{"n_layer": 12, "d_model": 256, "n_head": 2, "n_kv_head": 1, "head_dim": 128, "d_mlp": 704, "vocab_size": 8192, "activation": "swiglu", "norm": "rmsnorm", "norm_place": "pre", "norm_eps": 1e-05, "positions": "rope", "rope_base": 10000.0, "rope_fraction": 1.0, "qk_norm": true, "attn_scale": 0.0884, "bias": "none", "tie_embeddings": false, "parallel_block": false, "init": "normal", "init_std_qkv": 0.0268, "init_std_o": 0.00548, "init_std_up": 0.0268, "init_std_down": 0.0033, "optimizer": "adamw", "lr": 0.00288, "beta1": 0.9, "beta2": 0.98, "weight_decay": 0.063, "lr_head": 0.00901, "warmup_steps": 376, "schedule": "wsd", "decay_fraction": 0.294, "decay_shape": "linear", "final_lr_fraction": 0.0, "batch_tokens": 131072, "seq_len": 512, "doc_mask": true, "train_tokens": 644200000, "steps": 4915, "dataset": "wikipedia_en"}
MLP neurons of a small language model. Each row is named by its layer, matrix (gate and up: input weights) and neuron, and shows model dimensions 112-239. Each number is 200 + 20 x the weight over its row's rms, rounded and kept within 0 to 999. A neuron's up and down rows have the sign that makes its largest values positive.
After each neuron's rows, "fires in" lists the words (lower case) most often at its 100 highest values on Wikipedia text that the model never trained on. A number after a token or word is its count.

L4.gate67,221,216,191,176,228,222,221,261,218,207,210,207,219,192,187,175,231,188,185,190,236,182,228,195,238,187,218,208,172,182,192,195,193,166,176,168,196,212,184,229,226,201,178,199,206,182,182,184,228,186,204,139,220,223,225,216,174,222,200,200,199,199,216,204,212,207,205,197,167,182,202,159,187,165,224,205,222,213,195,183,191,207,225,211,193,181,177,227,221,204,207,178,190,219,200,227,204,222,175,191,185,198,197,179,222,225,182,182,181,166,180,241,217,182,200,193,158,234,207,178,165,197,223,236,236,221,204,191
L4.up67,217,211,225,188,201,202,210,218,167,194,218,213,201,223,242,173,215,196,192,198,183,193,166,234,208,217,217,199,182,167,232,198,203,191,216,175,199,187,205,156,247,190,196,236,206,202,233,204,194,208,196,182,223,255,228,165,195,185,182,174,190,198,199,215,191,220,186,199,181,174,212,189,197,205,178,221,237,231,214,223,220,193,177,175,229,210,173,179,201,218,197,226,183,185,190,155,182,249,202,178,230,223,207,209,187,217,192,212,152,184,184,220,210,176,231,187,166,212,209,185,195,197,188,195,218,213,211,214
fires in: "which" 64, "that" 7, "who" 4

L4.gate469,224,177,227,216,230,217,202,208,218,195,201,182,212,217,177,208,203,231,217,180,164,166,224,189,199,206,189,181,241,216,224,199,196,187,215,203,174,208,151,185,163,235,194,200,219,209,224,185,219,185,201,188,201,224,199,207,157,200,199,201,160,205,209,197,203,186,224,194,199,194,193,195,204,195,193,188,217,200,218,188,225,181,207,226,233,217,210,194,186,188,233,196,212,217,160,191,237,217,181,186,186,222,178,219,201,210,202,194,198,174,205,173,206,197,216,223,214,204,224,200,209,245,176,227,182,171,234,222
L4.up469,195,205,214,215,189,192,210,227,186,175,209,205,218,210,198,183,227,189,216,216,186,190,190,226,223,185,192,184,184,181,202,230,203,176,200,186,211,202,181,203,191,197,161,195,205,210,175,199,201,207,173,226,181,215,226,186,217,182,184,141,202,220,214,173,210,226,166,197,208,149,182,184,185,204,234,154,228,237,192,191,233,201,209,201,184,213,212,207,204,211,228,216,167,192,174,149,219,220,212,203,194,201,238,189,199,193,182,178,186,217,183,184,234,175,153,184,176,191,183,208,183,209,178,195,232,208,226,179
fires in: "that" 49, "of" 40

L8.gate698,170,223,217,212,179,225,184,230,206,191,216,216,184,219,195,200,189,161,185,175,230,176,178,198,161,187,171,178,218,191,181,185,226,208,217,217,195,175,212,209,162,224,213,209,188,207,177,213,204,203,213,178,190,216,215,215,240,237,189,231,212,204,182,169,178,215,195,187,179,200,179,176,220,225,200,192,210,197,224,197,221,220,218,220,191,193,155,172,196,210,208,192,153,205,209,204,213,213,199,182,210,208,233,207,214,188,191,168,193,231,220,214,164,151,222,196,207,228,176,214,207,195,188,178,168,160,212,178
L8.up698,142,222,191,192,193,220,186,200,199,201,195,225,176,209,222,248,194,186,210,230,190,212,169,210,186,208,190,205,213,203,205,187,203,204,159,218,172,204,195,201,223,179,176,212,186,213,237,209,213,221,215,161,207,226,214,181,181,170,207,184,175,203,193,209,210,186,189,203,199,202,222,187,201,204,187,191,198,194,209,245,233,183,164,227,212,212,192,220,199,210,216,189,190,136,187,203,191,195,231,219,197,195,190,190,161,178,191,206,208,216,178,183,166,184,198,246,178,188,166,235,200,222,180,208,235,200,171,178
fires in: "with" 27, "by" 19, "of" 10, "on" 4, "for" 4, "to" 4

L9.gate380,206,201,208,198,218,206,210,217,160,231,203,181,198,169,188,168,166,204,192,232,171,194,183,181,184,209,192,184,200,220,202,178,212,199,176,200,202,206,206,209,185,213,207,183,213,187,181,176,190,206,181,206,173,200,225,158,217,213,206,205,198,178,162,189,214,212,218,179,162,202,208,197,214,204,169,228,189,207,215,185,202,226,227,227,195,184,184,208,236,172,205,175,197,170,201,195,225,188,184,164,192,225,207,183,182,199,210,229,175,225,169,215,180,186,211,205,224,220,195,204,209,166,180,237,238,196,189,169
L9.up380,227,202,219,177,205,198,200,231,175,189,211,252,196,204,183,172,162,196,160,174,216,176,198,225,208,195,237,191,173,225,186,172,204,183,210,201,196,188,213,183,231,219,209,215,181,205,180,236,219,206,212,181,225,198,237,194,211,176,193,160,230,202,222,187,182,218,182,183,213,226,221,192,210,171,199,206,213,206,203,179,180,211,190,205,200,186,209,242,218,211,191,196,231,225,183,201,214,219,216,197,193,202,196,192,222,210,195,170,191,163,185,211,180,177,236,217,189,200,173,208,201,178,168,191,235,225,205,203
fires in: "in" 28, "the" 13, "following" 12, "that" 6, "same" 5, "previous" 4

L5.gate331,197,200,252,236,191,216,189,192,201,186,167,168,239,208,217,202,227,177,182,185,201,153,194,199,198,203,206,202,226,169,243,177,197,175,178,190,206,193,170,195,224,232,199,194,180,186,225,209,213,191,115,234,221,204,224,201,193,222,189,208,212,148,180,235,192,195,202,190,204,255,230,184,199,208,176,223,170,197,213,203,230,209,213,190,210,168,185,209,184,190,217,210,219,203,176,201,206,182,170,182,181,192,186,202,188,178,179,192,209,206,203,205,167,211,234,208,194,177,167,189,182,193,182,222,227,211,215,187
L5.up331,215,172,205,176,209,195,207,215,210,202,177,202,162,192,217,181,170,218,214,185,203,211,158,178,188,196,202,184,218,210,186,167,211,211,164,200,216,224,174,196,226,182,221,192,192,159,168,193,217,193,199,182,217,205,220,180,182,180,176,208,200,183,196,209,190,183,184,210,203,196,184,207,188,195,212,201,227,237,225,185,187,193,232,166,180,194,191,215,204,200,198,185,197,209,181,200,192,179,191,228,235,216,174,197,207,207,204,224,224,181,187,219,192,195,188,199,183,155,224,192,202,159,178,209,191,216,203,198
fires in: "at" 15, "of" 11, "s" 10, "city" 10, "in" 4, "18" 4

L4.gate333,184,219,208,207,175,200,193,208,178,218,184,208,200,217,173,185,209,197,216,204,152,199,207,173,175,210,181,181,248,219,176,192,186,157,184,174,186,160,182,186,218,196,166,160,232,180,189,215,180,216,185,184,189,163,182,196,210,193,194,202,194,220,218,202,226,191,192,187,217,214,207,175,221,214,170,237,217,171,142,172,217,216,178,224,201,186,185,221,183,184,212,214,201,186,194,182,217,209,243,175,185,227,176,207,218,152,198,200,170,198,206,225,209,196,186,187,175,185,215,219,174,198,201,190,202,218,201,140
L4.up333,138,177,222,187,231,242,204,185,194,173,194,204,208,188,180,218,170,199,232,196,196,170,201,212,197,204,193,183,179,204,212,222,202,196,181,177,205,203,205,189,151,215,230,176,202,220,208,190,198,204,202,239,229,203,178,204,215,204,196,188,179,178,210,204,191,199,209,210,212,203,187,211,183,199,191,199,189,196,205,201,176,205,190,190,171,169,191,211,222,221,192,207,233,179,174,188,213,197,244,242,218,209,162,195,210,182,201,196,230,189,182,189,190,185,210,164,204,199,217,173,178,217,161,200,176,168,203,203
fires in: "of" 42, "born" 11, "by" 5, "new" 5

L8.gate199,186,216,204,206,201,211,180,218,205,217,197,154,187,189,202,195,203,206,224,176,187,178,174,183,229,214,233,212,193,216,179,181,154,160,194,193,256,205,183,178,209,212,207,194,199,180,217,170,235,247,230,204,184,220,215,210,216,228,170,223,200,171,205,158,183,251,200,192,206,180,211,197,170,171,170,203,193,180,185,192,216,209,205,177,219,204,159,220,188,186,204,224,207,200,203,203,193,215,197,212,252,216,172,194,154,211,208,172,194,193,193,214,195,221,182,176,211,239,191,193,154,205,203,212,200,200,198,189
L8.up199,198,205,206,196,160,198,196,194,186,173,210,184,194,192,200,200,178,199,208,192,162,207,203,199,232,190,202,196,175,175,186,221,199,189,235,187,191,188,227,158,218,194,137,183,216,231,183,228,229,214,221,187,204,197,215,235,186,186,198,181,188,220,232,203,196,189,200,205,204,219,205,229,197,160,219,207,209,178,227,191,187,159,220,232,224,196,196,205,178,177,150,204,238,229,221,212,222,202,175,213,205,191,198,172,200,194,170,180,194,160,196,184,241,199,242,203,191,165,189,226,184,194,192,222,192,219,193,160
fires in: "of" 23, "the" 14, "a" 7, "in" 6, "my" 4, "good" 4

L5.gate686,211,207,210,227,185,225,215,198,208,197,166,181,254,214,180,205,165,150,196,167,199,176,198,179,170,221,218,205,209,180,209,240,192,206,180,223,177,174,204,216,184,167,199,194,147,162,182,214,169,229,186,210,221,233,185,191,194,188,198,204,204,217,239,195,205,224,248,195,208,183,187,200,186,193,200,198,219,225,216,214,232,214,217,212,215,156,183,235,234,160,206,177,188,225,187,250,188,226,200,215,207,227,213,205,208,219,227,204,200,184,162,160,197,191,235,188,213,197,217,206,222,179,203,176,191,188,201,222
L5.up686,193,221,184,181,211,215,206,210,188,204,196,222,234,202,224,192,174,161,215,172,212,207,223,199,221,178,225,193,242,191,184,214,205,204,223,220,194,193,221,223,157,198,194,211,191,205,223,195,172,203,188,212,225,225,219,189,204,190,217,179,179,191,172,195,195,230,182,188,216,200,163,180,207,197,204,188,261,207,207,206,199,181,207,198,185,183,181,242,212,231,194,174,163,212,185,218,174,220,201,216,176,199,235,216,218,231,188,238,192,170,191,203,173,228,182,190,174,188,228,181,217,209,192,208,206,214,214,199
fires in: "a" 17, "to" 12, "about" 10, "of" 7, "had" 6

L9.gate145,205,200,207,163,229,201,238,217,215,248,196,197,170,200,204,209,197,185,211,186,216,183,155,170,213,198,187,211,198,217,198,187,200,203,213,197,212,200,191,220,191,210,208,186,212,212,210,211,244,186,176,201,228,172,201,202,249,213,201,209,176,211,191,201,194,229,215,186,196,181,183,216,190,172,181,198,206,195,242,190,195,196,202,235,214,238,206,221,222,169,193,180,196,196,202,189,206,187,203,174,213,227,193,178,170,159,213,214,188,220,205,251,176,165,172,215,225,230,202,196,175,200,183,227,209,212,220,174
L9.up145,196,178,211,186,209,203,220,182,210,196,248,194,195,206,193,206,217,203,173,196,218,178,208,188,181,178,191,184,218,206,193,227,200,201,196,170,212,175,217,240,238,192,200,193,181,218,159,241,171,206,195,232,230,198,195,183,229,169,191,196,239,154,186,179,216,165,225,216,208,180,183,201,197,145,174,203,179,193,205,202,204,191,190,170,191,211,251,239,189,207,216,207,195,203,190,185,183,183,185,208,206,183,187,176,185,178,185,229,196,172,199,203,228,211,192,177,177,215,220,170,188,219,211,219,232,212,200,174
fires in: "new" 56, "permanent" 6, "wodeyar" 4

L5.gate55,253,218,221,277,200,205,244,170,175,199,170,214,179,194,193,200,232,229,197,217,191,185,161,202,162,208,213,200,256,179,178,201,179,205,180,193,235,190,208,181,220,216,215,182,174,225,192,210,211,220,201,217,188,216,212,204,222,164,159,245,228,181,184,221,189,168,186,187,222,213,219,146,216,174,193,244,204,222,188,194,201,204,217,237,235,188,179,231,209,188,188,204,184,196,198,214,200,187,209,219,198,207,198,198,212,213,196,197,175,190,223,221,178,181,218,233,184,212,247,210,238,211,207,185,177,224,182,218
L5.up55,229,200,183,244,194,224,203,186,195,158,191,198,184,208,216,217,198,161,181,161,189,216,158,193,199,211,216,193,224,204,176,219,209,194,173,193,220,203,188,221,188,194,202,177,195,217,205,197,230,217,197,189,223,211,195,195,205,203,203,211,224,180,192,203,205,176,199,210,150,196,198,183,181,174,206,211,233,166,193,177,186,194,214,219,222,217,154,175,200,234,208,205,186,221,196,198,209,210,185,194,210,175,213,188,179,227,226,233,157,201,221,248,180,194,195,190,180,190,192,191,221,236,236,217,180,241,245,172
fires in: "at" 34, "to" 17, "won" 15, "atlas" 7, "for" 6, "and" 4

L5.gate298,216,199,193,217,164,228,219,238,187,200,193,219,185,229,241,190,162,171,200,231,214,208,208,192,178,202,227,184,207,204,245,198,200,196,248,177,186,223,204,184,215,187,177,193,192,197,219,206,181,210,234,203,187,200,197,211,205,175,185,221,214,216,207,231,177,223,230,184,172,209,214,162,231,210,217,228,225,206,210,221,239,211,207,207,214,185,197,192,175,192,195,239,177,216,151,213,172,209,215,207,182,206,233,224,183,157,216,177,185,166,226,213,204,204,201,261,173,198,193,206,201,194,214,212,217,196,178,202
L5.up298,166,220,194,183,207,189,197,183,204,198,191,200,182,213,192,211,197,187,184,189,188,199,201,189,192,164,160,188,215,208,179,176,202,194,218,198,212,184,181,185,202,187,195,195,225,181,186,216,224,181,222,180,154,206,182,189,185,240,169,197,176,174,180,196,220,146,200,191,213,170,182,238,167,182,166,208,185,198,198,233,213,213,188,172,186,183,210,204,225,195,201,168,219,215,174,179,198,172,169,224,182,207,208,174,173,204,195,156,206,175,246,196,200,190,159,194,228,204,228,174,197,181,198,195,226,208,233,217
fires in: "have" 41, "has" 30, "having" 12, "for" 7, "with" 5, "had" 4

L5.gate570,186,192,216,181,176,207,203,200,188,213,175,158,202,229,203,169,193,177,181,173,180,182,210,208,216,208,202,205,191,191,175,173,208,188,208,204,185,203,201,178,200,180,190,176,173,220,217,205,227,221,207,224,212,160,205,163,188,204,193,194,208,214,208,182,241,203,187,191,208,159,194,203,161,197,227,199,197,249,189,176,244,200,218,212,215,182,187,194,210,220,194,225,220,216,200,192,189,209,200,201,203,222,186,191,209,204,243,163,209,213,210,179,193,195,209,159,212,225,207,192,219,187,184,187,209,186,157,191
L5.up570,224,200,219,212,172,213,216,182,179,180,220,182,224,217,186,213,197,216,204,172,229,157,202,193,230,182,192,186,195,185,197,206,209,220,210,201,173,212,185,202,203,164,188,205,204,176,154,220,184,211,232,156,209,213,159,191,194,170,203,214,163,214,228,151,241,216,203,200,185,212,194,170,205,182,251,169,196,202,167,240,213,208,216,155,174,205,199,230,190,195,183,185,166,176,170,233,194,190,198,199,204,203,208,177,229,207,224,203,211,189,197,169,218,212,216,182,201,195,210,224,187,208,190,226,206,233,175,216
fires in: "who" 38, "which" 19, "and" 14

L5.gate451,197,222,191,228,203,194,186,214,214,187,175,212,183,193,190,190,198,205,196,180,185,185,200,189,210,198,198,205,202,191,177,200,193,181,202,240,243,209,178,173,180,246,204,174,208,200,179,214,168,230,197,211,158,179,216,231,214,243,188,198,224,205,203,195,193,190,192,193,191,206,227,175,209,177,181,194,262,206,224,192,166,221,172,230,223,191,178,208,220,156,180,199,222,219,186,227,207,173,200,198,165,255,222,191,163,190,217,197,221,191,205,225,176,188,210,211,206,205,191,233,203,198,161,234,157,199,201,173
L5.up451,185,203,194,183,158,217,150,186,211,195,210,201,181,169,188,211,175,205,215,198,205,172,185,198,218,185,182,244,178,208,195,232,179,185,192,241,250,219,181,211,169,227,215,189,187,204,173,197,197,218,154,203,179,193,220,216,219,204,176,186,209,197,185,189,180,207,202,223,167,207,212,202,189,165,179,155,231,185,235,170,167,213,187,233,220,195,182,219,204,170,194,207,216,207,184,231,210,184,237,189,186,218,232,197,197,199,204,204,198,204,207,226,173,183,159,203,167,192,180,219,205,200,196,234,185,189,194,179
fires in: "at" 20, "by" 14, "from" 12, "of" 12, "during" 11, "for" 9

L5.gate561,205,187,206,223,205,212,247,191,207,208,238,182,188,154,226,196,182,192,173,163,182,208,220,217,226,210,211,201,231,194,194,193,211,172,215,221,229,184,195,196,208,190,171,180,180,190,187,219,202,196,209,190,241,206,215,240,227,203,185,192,185,199,225,187,202,188,199,180,206,227,242,193,178,169,206,174,183,211,187,213,188,182,209,176,181,181,183,229,190,196,171,214,243,213,224,216,213,208,213,191,190,214,202,172,193,186,166,199,193,180,206,229,231,202,203,226,194,178,185,203,201,201,234,241,182,187,182,177
L5.up561,201,207,193,184,181,200,203,214,216,223,197,160,153,179,210,148,208,210,201,186,193,188,208,213,225,192,199,197,237,182,228,209,204,178,224,208,206,199,215,203,219,204,209,166,170,188,181,227,198,189,200,203,216,202,226,197,219,228,208,188,188,199,238,194,213,192,208,192,212,182,184,180,185,186,213,194,184,207,238,194,179,187,218,211,198,191,224,203,212,181,141,230,176,196,263,173,203,200,195,179,228,207,205,210,201,183,167,202,165,193,209,226,220,244,183,188,215,165,171,209,192,221,205,234,186,184,159,174
fires in: "but" 36, "and" 24, "to" 11, "1990s" 4

L5.gate85,163,208,188,188,211,191,206,221,221,205,171,166,195,183,214,206,208,223,183,210,215,180,180,204,217,215,171,211,176,195,182,240,194,188,193,188,217,204,185,201,198,194,183,177,167,230,206,201,204,208,201,203,194,194,185,206,182,177,206,268,202,172,191,198,188,187,158,193,189,219,199,187,178,205,200,199,180,201,193,189,228,226,176,198,218,218,186,223,178,177,219,210,180,225,246,219,199,175,210,180,202,233,176,184,206,153,209,142,199,200,201,202,229,193,184,220,197,196,186,185,185,207,200,199,183,183,210,206
L5.up85,211,198,197,156,201,223,237,174,211,246,214,225,186,188,218,198,214,205,175,190,194,199,191,203,184,173,231,185,220,164,167,208,215,204,170,227,218,230,236,193,201,193,214,228,204,194,182,207,214,197,226,202,203,228,179,235,194,241,181,184,205,211,178,174,190,205,187,209,196,201,186,208,173,205,228,201,214,186,194,180,202,193,166,235,198,190,201,204,162,211,214,178,194,174,232,186,184,192,177,191,180,193,230,208,191,224,197,183,207,224,172,198,190,192,235,182,223,176,192,186,196,210,205,210,222,172,201,205
fires in: "of" 28, "under" 22, "in" 12, "long" 9

L5.gate598,210,203,235,207,197,185,241,186,191,186,196,245,209,231,192,207,211,189,220,172,222,221,191,191,222,221,195,174,218,210,190,218,180,178,202,214,202,195,210,191,210,181,180,213,194,204,244,203,200,209,191,195,199,192,209,242,231,183,211,204,207,206,205,202,200,218,172,174,212,194,237,198,237,220,225,225,233,202,191,186,207,189,199,222,221,208,171,190,228,186,164,210,177,207,228,206,178,187,142,187,186,203,206,185,190,209,213,185,231,197,207,216,202,212,231,202,207,259,200,224,168,193,171,178,222,185,197,219
L5.up598,247,208,213,224,230,188,198,159,175,194,166,189,200,199,197,251,191,191,192,186,232,255,183,217,229,204,195,196,210,233,198,199,210,177,200,196,181,209,224,238,217,188,198,224,193,186,240,163,228,211,199,196,201,179,207,198,225,187,154,188,204,174,216,179,207,209,196,199,176,242,209,192,195,220,227,242,212,248,192,204,226,189,216,211,210,211,177,193,227,219,192,219,194,199,228,199,207,180,164,200,177,168,215,200,203,175,196,218,202,226,237,191,195,211,205,235,163,202,175,202,199,177,195,196,205,195,188,232
fires in: "and" 78

L5.gate413,206,206,223,200,195,190,189,193,155,214,196,199,212,219,217,177,207,208,244,227,235,191,203,206,190,190,221,200,216,168,176,187,195,173,176,192,179,188,204,147,207,176,212,185,194,223,250,198,214,209,182,222,206,204,200,233,196,200,205,180,209,179,241,217,194,188,235,172,175,212,225,213,212,177,204,221,232,232,187,156,198,214,201,194,169,203,186,220,193,186,199,234,173,207,158,211,210,184,213,222,195,203,198,211,196,222,195,194,210,197,208,254,174,186,231,222,223,200,213,160,166,206,197,189,170,181,142,205
L5.up413,185,188,201,210,193,201,175,185,207,207,197,215,203,212,225,200,188,158,195,213,184,210,180,230,199,199,180,199,183,206,217,183,192,179,206,183,175,202,206,204,202,176,180,176,182,242,215,196,241,215,247,201,241,221,199,203,220,193,240,195,199,215,147,190,186,198,186,207,194,221,214,214,223,228,194,224,207,208,173,212,219,193,221,166,211,217,194,189,243,224,185,224,200,187,180,196,206,194,192,196,224,203,219,206,218,198,198,177,211,234,238,229,209,201,200,198,186,183,173,158,193,184,212,182,209,204,228,202
fires in: "and" 78, "democrat" 5, "kg" 4

L8.gate210,196,242,214,202,229,197,212,221,173,185,196,216,175,208,195,180,193,152,211,214,188,229,236,227,181,212,229,201,198,204,212,195,199,238,213,174,214,161,200,167,220,193,205,180,204,223,233,232,165,221,185,176,227,175,220,182,219,220,188,191,254,226,205,210,204,187,183,181,183,193,177,174,182,223,240,202,197,184,185,184,226,197,187,198,208,229,188,170,190,205,172,178,189,208,167,232,196,187,204,176,210,222,168,175,237,209,221,191,186,173,199,253,209,166,217,182,228,173,175,229,211,201,191,191,180,198,178,177
L8.up210,175,218,180,208,214,182,197,177,221,174,183,225,205,182,186,164,159,203,209,234,214,239,195,199,185,211,201,191,198,206,209,206,207,188,175,223,154,171,212,175,234,206,175,196,166,195,208,201,206,160,169,227,168,148,200,202,210,194,178,233,183,217,190,190,207,194,191,179,193,178,204,204,199,193,200,182,230,230,216,216,198,222,205,204,148,208,217,211,221,187,197,205,206,190,199,214,193,188,184,188,203,215,207,199,189,185,234,206,183,192,179,172,178,207,212,181,194,191,191,209,201,165,244,205,192,187,198,196
fires in: "by" 18, "with" 18, "joined" 11, "following" 9, "for" 7

L8.gate253,198,196,175,226,224,181,207,193,184,202,221,229,209,199,210,257,197,221,234,213,213,189,218,207,188,187,201,211,238,177,219,192,187,183,172,225,226,218,194,183,186,201,185,179,224,157,210,230,191,169,191,174,186,171,206,241,190,233,176,171,203,200,176,225,217,194,224,177,176,193,226,205,205,213,209,206,189,179,185,197,192,202,195,212,206,221,226,173,195,198,195,213,207,212,236,203,164,177,201,199,168,204,173,201,187,201,201,224,254,219,227,212,196,191,190,241,240,184,197,220,187,249,177,189,238,172,217,187
L8.up253,221,180,196,199,164,247,208,197,201,197,206,150,209,214,182,208,200,184,208,192,220,178,144,193,241,217,173,202,195,222,206,156,208,220,218,208,174,224,219,177,241,193,207,221,235,220,217,216,180,186,135,211,166,216,225,202,195,209,178,180,247,189,214,196,182,202,189,195,223,225,189,203,164,209,211,216,211,204,203,193,205,205,212,197,189,201,185,208,234,185,198,198,174,208,178,180,185,196,200,185,192,212,201,184,216,174,165,194,209,196,198,232,216,201,212,193,198,191,199,205,227,153,192,207,201,185,224,194
fires in: "him" 25, "her" 21, "his" 17, "them" 13, "it" 9, "this" 7

L7.gate130,203,215,212,186,198,185,221,184,197,191,194,186,209,230,189,196,201,170,185,176,221,218,213,218,177,240,210,212,184,208,208,183,203,182,203,183,197,201,205,180,207,232,203,214,166,180,200,198,233,203,195,178,202,212,225,213,185,194,225,219,215,208,185,168,152,196,216,183,189,179,211,141,191,210,194,198,210,201,225,192,222,191,206,202,208,163,191,199,240,220,197,236,194,216,230,224,176,197,194,189,213,193,184,224,250,201,189,175,186,189,195,201,200,204,236,209,198,236,207,211,191,236,212,157,207,194,174,211
L7.up130,231,202,165,198,231,178,187,185,193,183,174,183,215,201,178,205,172,201,197,209,233,183,247,202,209,199,208,208,192,190,175,192,205,199,219,202,203,221,177,162,187,213,212,215,163,209,190,219,227,210,222,193,230,191,232,233,232,188,209,191,162,188,220,203,194,187,198,198,160,167,186,215,188,199,217,210,211,221,141,201,208,183,199,208,206,215,206,211,202,205,194,206,182,198,183,220,235,196,188,190,211,212,196,219,215,198,200,167,178,240,188,164,238,226,207,192,252,199,200,184,211,169,180,191,217,244,212,228
fires in: "but" 27, "however" 14, "so" 13, "and" 12

L8.gate81,177,195,213,176,186,206,206,209,179,198,200,212,180,224,182,207,188,185,214,179,193,179,159,216,192,175,220,197,207,188,169,193,192,225,172,194,199,201,174,186,183,204,198,198,264,158,180,223,223,212,204,216,221,220,172,222,215,213,214,182,163,160,170,192,244,179,230,187,175,197,189,184,158,213,212,194,221,207,232,189,200,225,217,176,194,171,195,229,211,175,187,208,175,247,193,202,215,197,204,176,203,192,198,218,228,189,198,150,206,203,214,227,224,190,208,192,180,218,204,206,226,206,191,194,191,188,190,194
L8.up81,198,152,221,203,176,211,182,195,200,197,188,168,179,210,165,190,193,225,173,196,212,198,181,192,200,194,206,184,202,191,187,175,200,192,216,194,170,204,202,212,195,192,192,164,219,193,161,245,191,225,227,205,217,214,213,184,183,185,186,176,172,218,152,153,191,172,207,214,197,206,190,202,165,187,197,193,211,255,223,246,202,216,181,187,208,191,196,206,206,227,229,186,193,204,208,187,190,165,196,196,196,208,214,254,235,183,184,179,214,201,233,203,203,208,209,174,194,202,239,215,213,242,216,209,191,209,196,188
fires in: "who" 23, "to" 10, "have" 10, "that" 9, "which" 5

L7.gate20,197,197,195,199,187,224,220,231,162,191,200,180,184,173,223,225,189,226,212,196,213,184,192,213,206,211,204,187,191,211,180,216,200,214,226,217,210,199,181,177,207,212,206,180,159,196,208,211,219,208,205,163,226,192,227,221,174,199,169,175,190,233,191,201,179,220,188,181,225,210,227,194,179,216,218,181,197,217,197,185,217,195,209,190,212,214,214,201,151,178,219,161,164,218,187,200,218,222,250,205,171,233,189,176,225,186,192,183,211,205,217,182,203,161,244,203,199,202,204,223,192,231,213,225,195,171,222,199
L7.up20,220,197,210,202,188,213,218,203,210,212,202,217,198,195,217,161,205,232,249,225,184,185,192,199,189,172,175,197,187,181,172,235,210,181,162,193,198,195,194,205,207,227,183,182,169,187,188,220,187,193,202,236,167,204,192,214,240,188,174,226,186,182,198,206,208,182,237,205,203,179,220,217,197,204,154,201,203,197,206,233,225,197,174,202,205,202,217,207,224,195,208,221,195,225,189,168,185,225,231,204,201,210,206,198,186,183,205,183,202,249,186,161,202,223,223,187,211,201,223,182,211,200,176,182,206,156,175,201
fires in: "of" 86, "and" 5

L8.gate108,200,224,194,226,210,170,204,189,206,196,195,213,189,203,194,175,192,191,186,214,212,211,210,196,191,234,225,196,222,192,189,187,185,211,163,201,238,195,214,190,182,205,169,196,187,201,214,200,178,229,157,195,203,178,199,202,209,186,223,188,201,170,246,196,205,215,209,203,190,205,226,194,234,187,213,212,170,179,239,173,220,225,247,232,200,229,184,166,175,216,249,205,222,215,199,236,219,205,163,227,174,213,221,176,207,193,178,232,225,172,212,190,189,195,181,201,195,187,196,229,236,213,172,213,203,174,204,195
L8.up108,180,181,220,192,206,194,216,167,205,208,168,207,215,198,179,165,169,190,235,193,192,240,165,169,189,207,252,191,174,220,195,205,191,175,202,203,185,196,186,208,196,190,203,205,193,223,172,172,207,232,186,211,182,216,198,200,168,212,163,208,202,181,165,177,203,163,211,194,227,239,205,196,178,227,187,190,183,173,222,188,235,220,224,201,221,211,188,189,205,199,228,189,209,198,190,226,197,214,196,219,209,196,204,234,188,213,210,203,179,203,203,215,184,204,198,221,206,225,221,202,282,210,204,172,188,199,206,169
fires in: "of" 22, "following" 12, "in" 8, "to" 6, "off" 5

L9.gate537,209,194,208,212,187,198,191,202,182,215,194,192,185,194,194,188,185,220,207,156,191,171,185,210,199,179,174,192,190,191,172,183,179,228,212,215,231,182,199,191,158,168,184,182,216,234,162,193,198,224,228,201,171,200,187,214,204,241,203,201,213,184,200,201,220,180,182,177,237,181,198,198,161,136,191,213,208,200,238,180,227,190,194,228,244,215,188,204,219,200,194,180,185,184,228,219,211,198,199,187,195,223,179,174,183,159,194,161,193,207,178,228,206,182,228,180,234,235,206,213,233,210,215,222,178,178,215,176
L9.up537,200,169,207,174,175,209,211,198,174,179,168,193,185,166,171,169,185,209,219,224,195,205,164,202,207,168,183,201,161,195,173,179,212,191,193,212,208,207,201,181,209,217,203,174,180,221,164,225,223,218,205,210,188,239,191,180,226,193,189,214,193,170,212,166,208,241,217,198,192,191,162,204,192,151,188,195,206,181,222,210,191,195,205,204,210,191,184,178,205,198,211,225,199,209,225,161,255,222,211,214,229,217,180,210,186,194,184,179,227,199,205,227,182,223,235,198,179,226,218,181,194,164,206,210,186,186,188,184
fires in: "of" 40, "on" 22, "for" 12, "in" 7

L9.gate237,210,221,211,200,197,210,206,186,211,212,201,180,204,197,208,216,209,183,234,219,184,215,186,164,183,225,209,197,235,210,195,183,174,180,227,193,195,178,194,217,213,214,221,217,175,202,181,180,210,204,196,206,174,234,234,219,199,201,190,169,192,179,208,188,199,202,225,172,173,147,194,193,168,213,176,179,179,170,199,199,175,188,194,219,255,183,194,203,180,184,218,234,227,244,187,216,201,184,177,189,219,222,187,236,169,203,199,163,198,229,181,229,227,165,196,198,207,201,219,221,230,191,208,203,195,193,215,200
L9.up237,189,159,162,213,232,192,183,187,206,212,157,206,167,184,177,209,208,189,185,176,209,179,206,212,222,199,210,195,219,195,170,222,201,199,194,223,222,186,192,141,202,240,192,180,206,225,214,170,198,218,210,189,207,201,209,202,215,215,211,204,235,205,192,156,199,218,213,186,247,196,185,200,186,211,213,196,232,191,221,194,246,233,217,229,230,223,210,197,217,197,214,178,195,196,181,179,198,199,203,240,199,205,236,191,217,172,173,229,177,181,198,214,213,205,192,212,211,172,209,184,208,233,173,199,202,210,188,189
fires in: "of" 44, "than" 8, "about" 8, "to" 6, "in" 6, "for" 4